Weights of a small GPT-style language model, trained from scratch on English Wikipedia: width 256.
MLP neurons of a small language model. Each row is named by its layer, matrix (gate and up: input weights) and neuron, and shows model dimensions 48-239. Each number is 500 + 25 x the weight over its row's rms, rounded and kept within 0 to 999. Numbers have three digits each. A neuron's up and down rows have the sign that makes its largest values positive.
After each neuron's rows, "fires in" lists the words (lower case) most often at its 100 highest values on Wikipedia text that the model never trained on. A number after a token or word is its count.

L4.gate637:484515516524517481513493502468533474550480517470520486534503473487482489529498524534493460499493506496455498528500536536498486507480499545503536547497498500486471560516499503518465471485545515466430455488476490510518474500541466503499505453501498530501554493458529482486529469483508512514516479560490506474495512513487463481532520486465450525523510471491543478508499524489482488493538532522498502508517471529550488480476470473503495510512483510526471500489485549479509541480508513499534520518505511473494516486509524489502562507533478484491526522505493551509486467489530486546
L4.up637:485502483530527498514514501499506445469461471498502496491504520493519535526449500521467478521515538501484510529481486483544454504482531490499482532488496500510472531492520471542508482485513502510493487505498528496482505523510528494498512500545551510464508456485491449512496546496479482475520478538466481488542525484514512449481483496482504465474459452505533481465487521480476542447480523496448489493514483488511468502480476518547514569503495528524477466521484506525530472524508491513518505480490463530497456441470513533500499528540483513466509516496495469522489500456549473502
fires in: "then" 25, "is" 14, "once" 11, "currently" 7

L2.gate314:509455459501505523520496507523524460489487497521473543488507508543561503530501554477451541533456505542474501478487491509496472528528484495517509496533514543493475536497552460475478482472518501484479517475486542529446526506498545493543469479507492446539490514503520525488523511499537493521497529518493472494506495483486538548490503482497481487494504534490512460477491503478450529506485490501489477483508496505507452478519529492492498489508506485535481471526467511528524521527507510473477505431508502503542514494479472522550505501505496498513484484502514500462485522502484492480
L2.up314:499499512447532461531500470473521488471513476531499553520470530489492521478524514531515481480514524473484478554497450512497510472472525545506517515515476457496545516493475484512488514503510500507483449520482461468500505533516493531477460454495535521472537507455557493502502513500442481504492486499449552483458456513561479498494507531502482517521469517529479520507472486486498506490524538520513499511527480481441534519508511489516501546506524530523495525472541469519517457492523478522502480532506524510482501488488511491482464534493456520551522505489477467509484506493489476518
fires in: "they" 49, "then" 28, "however" 7

L3.gate200:491489516512538468529533543497494522499496474479518495487512520485507507530506509499466510529487527496496488511520497479508522528484502537526509503541521468463492516495484482506553486537500503490503491430506489556520515536568520478506542452508485510470537518479530490496504501550517491496511478500495462498503506500543486532504484497504494493478481514467515488493520517521472471514488505517483465502491486458503482472472473507552493540525479515530511505447487525520531483507502496516539482443511486489519504506448531511436461497487438505481473514530477499507453518538454473510
L3.up200:531499516513500462494502536533517516496482548474483470489517512528530506465471524550494490437533479477470531483460537481458468493488536543501473508524491487503488504455485515497489515541505486529465535524488539510500550485507496493462473513493519522516520483513487510474472493443475533507469498482491487443471499482455527481518512499511473483478477467499484496520532512490525481499516534513508546504467505523483474551508484525494515499521529486517498548501480517494488460520498527472503430509502482487497498526497480496498495520499482498496497482558514536518510510511505441505
fires in: "jpn" 22, "j" 10, "jeddah" 6, "jim" 5, "jimmie" 4, "jr" 4

L3.gate79:492533482497501529518507519492475462534503482512540445502449482484471504509473563496483505528477526517485459527532504489470470522480493462473482498524515479468464484478473515477459491499494490489496497442503514512504541459476509552489506497547526479484518529516511491463555517541467508510456540487502464476494459478474473528488467482484500470497512474517522551505499508495503473564467464526555503483523465528477520471484504504513530506517506487522493532518535522489491513518541510483498529473501502512513471505508480521456474484504500562465503514507445474484502502524511517499
L3.up79:508535472492505536482479510440483492497507460493521471513488522482464483527536536513498530524504476491507487463480501491457511529490515509501484509500493525478494420507474478521526492489497480543546492505493500518513519440482493540485475524511505476480506511496530437530479507520507511510491505483483477480463465493477484557498480510509481474519487480489493521508496474526441536490483524506496512486520484489509528490515496470471551481507544511510500544545558430474484477498531516522481524460508496555536452523529513498497513515486492552536432485468468483516520533481495522527
fires in: "she" 54, "infantry" 7, "you" 4

L4.gate667:482524504455466495514535470491470491507476483460466449525534533509456486533490481520530497482516524508484494478539468455476499498474481468503469466513505539479529478520472493507520490483510500464547458472531519505510533533512526513519516515497495505469533521487492501511490505515513504523494494445473512488514521503495532520514538529502518460503478441489443535538542538527520500488502546506523472498504511518479484465526480504484513503544516486510496497522534501535478544480521497504480477468528482526474477523489427506511552512543498503506491515481474513477454535537531538471
L4.up667:491479491533458510496510535459494500495477509507485505486493456526479508461529508466538497502490493530509503507498531475480507514494503482532483516491482524478505504491519497445478520468477499476525475528490447458489481461469509518553485551478467505510489517508480512492504509466543497485497492496516525515472502444502523499450490529507454525527499529516483498504504530478472438476444515516491532498489480517504475454453511515484489519560471521494487495519445461475509484486455515514502521479529475503523489498498471509449506465491519531477516505506498537557515533533473486477
fires in: "an" 23, "not" 19, "see" 4, "any" 4, "seen" 4

L3.gate69:526545519510452491460486511503530486560521478499500449454495495513486504511550531481536535465516477540468516499530534516453488479464533479454528474495474506469479471522547510475503443470554526468510467512507486498520470512459492512489488487484445495501476497536484466509544477528506473510484496485514497445505501491499498510526501505501525503533469505504507531533509509539472555520528489510520501496510515494514474544525524489507518524475515503540460507509538556514497509498485459484508516521553487480476489474507452515514494521516549464493510526478515484549509513502544458477
L3.up69:540458519504495477460495507505495474503481454502529541466504457449494461459488539519553527488507496485498521461521485492495469509510536473509520514486489507514497499512489476538488452491522493461501445469535483508533491499478516468495486492473521479492482493497458496520527490471503500512499504500513564460495508494504506510512524466491541490498490478500539528504538505504479512549488548548463552490509499475483505501500515540551478537485486521559467487534512522527452538517468482494504460511517478509500472482499469500505473497510491488500474468564521456503509537520516469532
fires in: "team" 17, "party" 10, "division" 10, "coach" 9, "league" 8, "club" 5

L3.gate484:502491503522518516477476533514512468503478474453487470494498496489467500557483501488510515489481532521447483508464494515500478480468513486527503527527534497482497474524503544504532474499556503500467502495497509478506487530451521518537520502542497488519542509518500457502535531480459455480510474492524474493519543508519512507449475477486475474468474482498562524506507486491540512505511468520512498512489494507543479505516497525512494475530504502490478470535493518480475495473488518508471523470516502533503494503460498537496557456497557495484489484505504463500523486522567494478
L3.up484:478542473497514500473498514447509440499432508505511487525512496512519500492504530523501431521497547531473531542512524499475506462467571496470455548460506492498466518523514507464480526557473488507462473498506498514478502490468482480451511502509484475526511523510494527481516516528519498454521489521508494507490535472506524513511465511497507532517491473510466462488490506491524468456492497528501527482538516512488497484532482506487489522470497491533500478531504497525466502506539491504494493469551444490511532524498470520516526493473532499511527506511479480552466500534518478519
fires in: "it" 54, "goal" 7, "itself" 5, "what" 5, "you" 5

L4.gate314:505508473471484504462511518489481485532453487443513527497525498488479489498474459480541521536488552494494469486458492518489522490463534506491467493490510523508507495512507483456516507537502483474467500516549493548510505501522467491488486509510486534484516507437487510504497512504452533459510510480509467497517504533520531552498445502518485526500439485486506477473485497469501457545505502528524520451521486519530505518505473512510482526502473523534550503500499515498486496556492519527514514481493449478517518479499500476531557480497529526510491528480491563461472540467538511515
L4.up314:523483501522492561529526506535498540446492493514547515484444493442534513541470506543547500521482468514490476493525533461478478479525538505502522502501495533508506460527466489533473510486488516446529462450502475513476513529488463476478477503475483474549510487493528531457522521521514496529502496552504481448459462542536502499500470513483503516516524507474511505516495483516484495476485472530455517479509440495485480502486493497505545528518481529489526485476513533525492493521474490504492527490492492525534535502491481479528533511508491479500505496511473497478503516446480472496
fires in: "during" 26, "according" 8, "other" 6, "following" 5, "since" 5

L3.gate337:498499519543485517496515508511466515492512501484558567483522472477520518535462478527513549475503542517496443498547471509505481523530456491487515455481512518531484532473535546491476460493498515475513550471497468493510513483505506548501537466513450475540482486435497472522513452498444463499465489500520510486507536504553491529496521522499492508491546478500528483533496503496526510489491494523501477480502518496556463474512511531479476475511526466513546500510491483525569482498485487484537500448471476494513500507501499517461525500507506493507524501488496516497481541512523511551
L3.up337:502504477494503452534517485487473435465514494477481465505480518481504481452483474481484503445493505518449486500475466537460466502517495481503497499521455522536524485504530519503476517520494539443509494506503480470544467496510502506467481478524507520498527456478491510510546484519515513492474477497500496431494507577512528502516543505482470484519531464551476496540509504538508501526456529542542463527498507479522462500496510453511507527486468511523518478517496505528484549501541508519487491496532508481484474473479493531532501501500487510506506483531477451434511488471513519486
fires in: "there" 25, "historic" 10, "historical" 7, "source" 5, "interaction" 5

L2.gate331:540504463469435504453508528509523538526471480497489504467493523481506506525508473499494495484450513477482473516508491553483522531513498491510514455484522505492471526554516507503539503552454545481471466467523475542543497443506454476451504473490475509531528471495524460493521531472511467514478522464491504501544483506517491522533510509487493530500530477439540467503554466517483517515451504487535538513522515519498491494475497530499499498528455483522498513517501539538490527481507459515502503513515495527483482490528501527517520519539520499509497546542464491486486480508540483491
L2.up331:505534485506494460466526494510499492450511485496445478497472541508501505488471536487455516499468471464451478529526477518497506539499532447518522507514478512501492503507493471489464516514471482501471488486482510488518516492488500436491434489517487521500510483541486481502513464520493475495534500494512511490517528502503463457504537530501493533543494502479518500477507499461501472478499447529475543527481513561498526472456491473486474536501501522459491488537541475519494511488536527477488492501484513505475458445534504485466484501468470511484498499491468544507446529490575480495
fires in: "season" 25, "record" 15, "played" 11, "recorded" 9, "scored" 5

L4.gate217:516498480489456502500538482534471514459483497460554522489528504475482462505457494487518524495519485496465517512522517503526505512508550509484532512494535508508500496488474522525492478538520502531511504460497479509509504508497507479518471510520465505497525529511515559455477442497501482519527474492489484539469423474551496485477522505511504487503494508481493465483495486472513476505496470465469485484522517519517538529509503498463495512495550544507472466502462524502499487533466483505488487454496482493492546450544495487516494510500483545496524480476502461538493510474439518486
L4.up217:501511549470506507549500528482483524510459498512491460500536508520506497512489510506501450481519525458498521505499552464511518501521512539486547483518490523492454475487485475528506458476509498483496483515503466526535481546509485488507508507501510436519514510520503516494492495508475491479479511513479515543517503510511529503473504482489489551516485496515561479447459499454529506514496486510486526486543438515490477526530496514461573527497499541515509457476497482545503498506533497463466524479469476482547533497479502512482521510475536479502512452491436475530465511479528499512
fires in: "also" 28, "eight" 8, "new" 8, "assistant" 4, "digital" 4

L3.gate209:507511510528488509460523534550508499453541509510484490459523501521468491496493507518565525481483524499504477482532506539443467441498500431476489519524516493489509521522502518509502454507538543466454485506498497581541495521485508516489481495437468531532512492499461508480561505506530474509503472521533517475509519504525514505449527446495504498484490478502533529483551507529539516517530513485505527496510517499487477437522504506491483513528502479523493509499547495511457512506499476525491508493540488495473445493505528490467521514519518521476480548508476474484539516498528478536
L3.up209:465499491510497494433540517518498499515486498504495516462496515515489477518514502461511550493492471499519487476509419524490480476505504479483474498473568528517485521533464522536476494503533515482522448506521508488519538486486513547507485531517539515477455503485449536514504451470527529458515466513542509446508519540526481515446471473491530477506474501450478545522470485543540494471549487481475519489490501530465497516512513511560469495518473507548467534522547494501504507483449457487475491508488498520451503476519517495483507502548503521533510514528518515482515478540509487528
fires in: "11" 16, "12" 12, "14" 11, "13" 8, "15" 4

L3.gate64:536521496529442495486468505515475488496483544496519497503509496486471495511491481484472511543470487515501525481523499452538494525468511468530489493488488518489514499525495462507514467508511513513517476467512491535530435531500555485481449514490519502520530483469481571519537504477538491512527521533530503497528552498504443500504485493497484487537491473523494470473496488512435510493499537519495518476534478536497492555521453525493467510542476492514524525474526523508487538565465506534517492495507485458485467510514494514527480509521510522480467511497539507475480524502503527486
L3.up64:507484468464530459514522474537473533488517475462481529543526517475447482516467472513545497446508496490479465491501487545485488495505505478516471497505510509507519526519489491514503468499498495487496523503474533487500486520540529490536489496483528559513481497463481482484488504500533521553494446521469515517493489549500520506488459431478497513485481455482596510491500513452517512534493477560546502476505522497472508467484517507504487492499509503518500439484497506504463451532546490481499499507505513480467586522504510515500480494533516521509505479495515489511467489500495492529
fires in: "a" 51, "of" 10, "were" 9, "votes" 5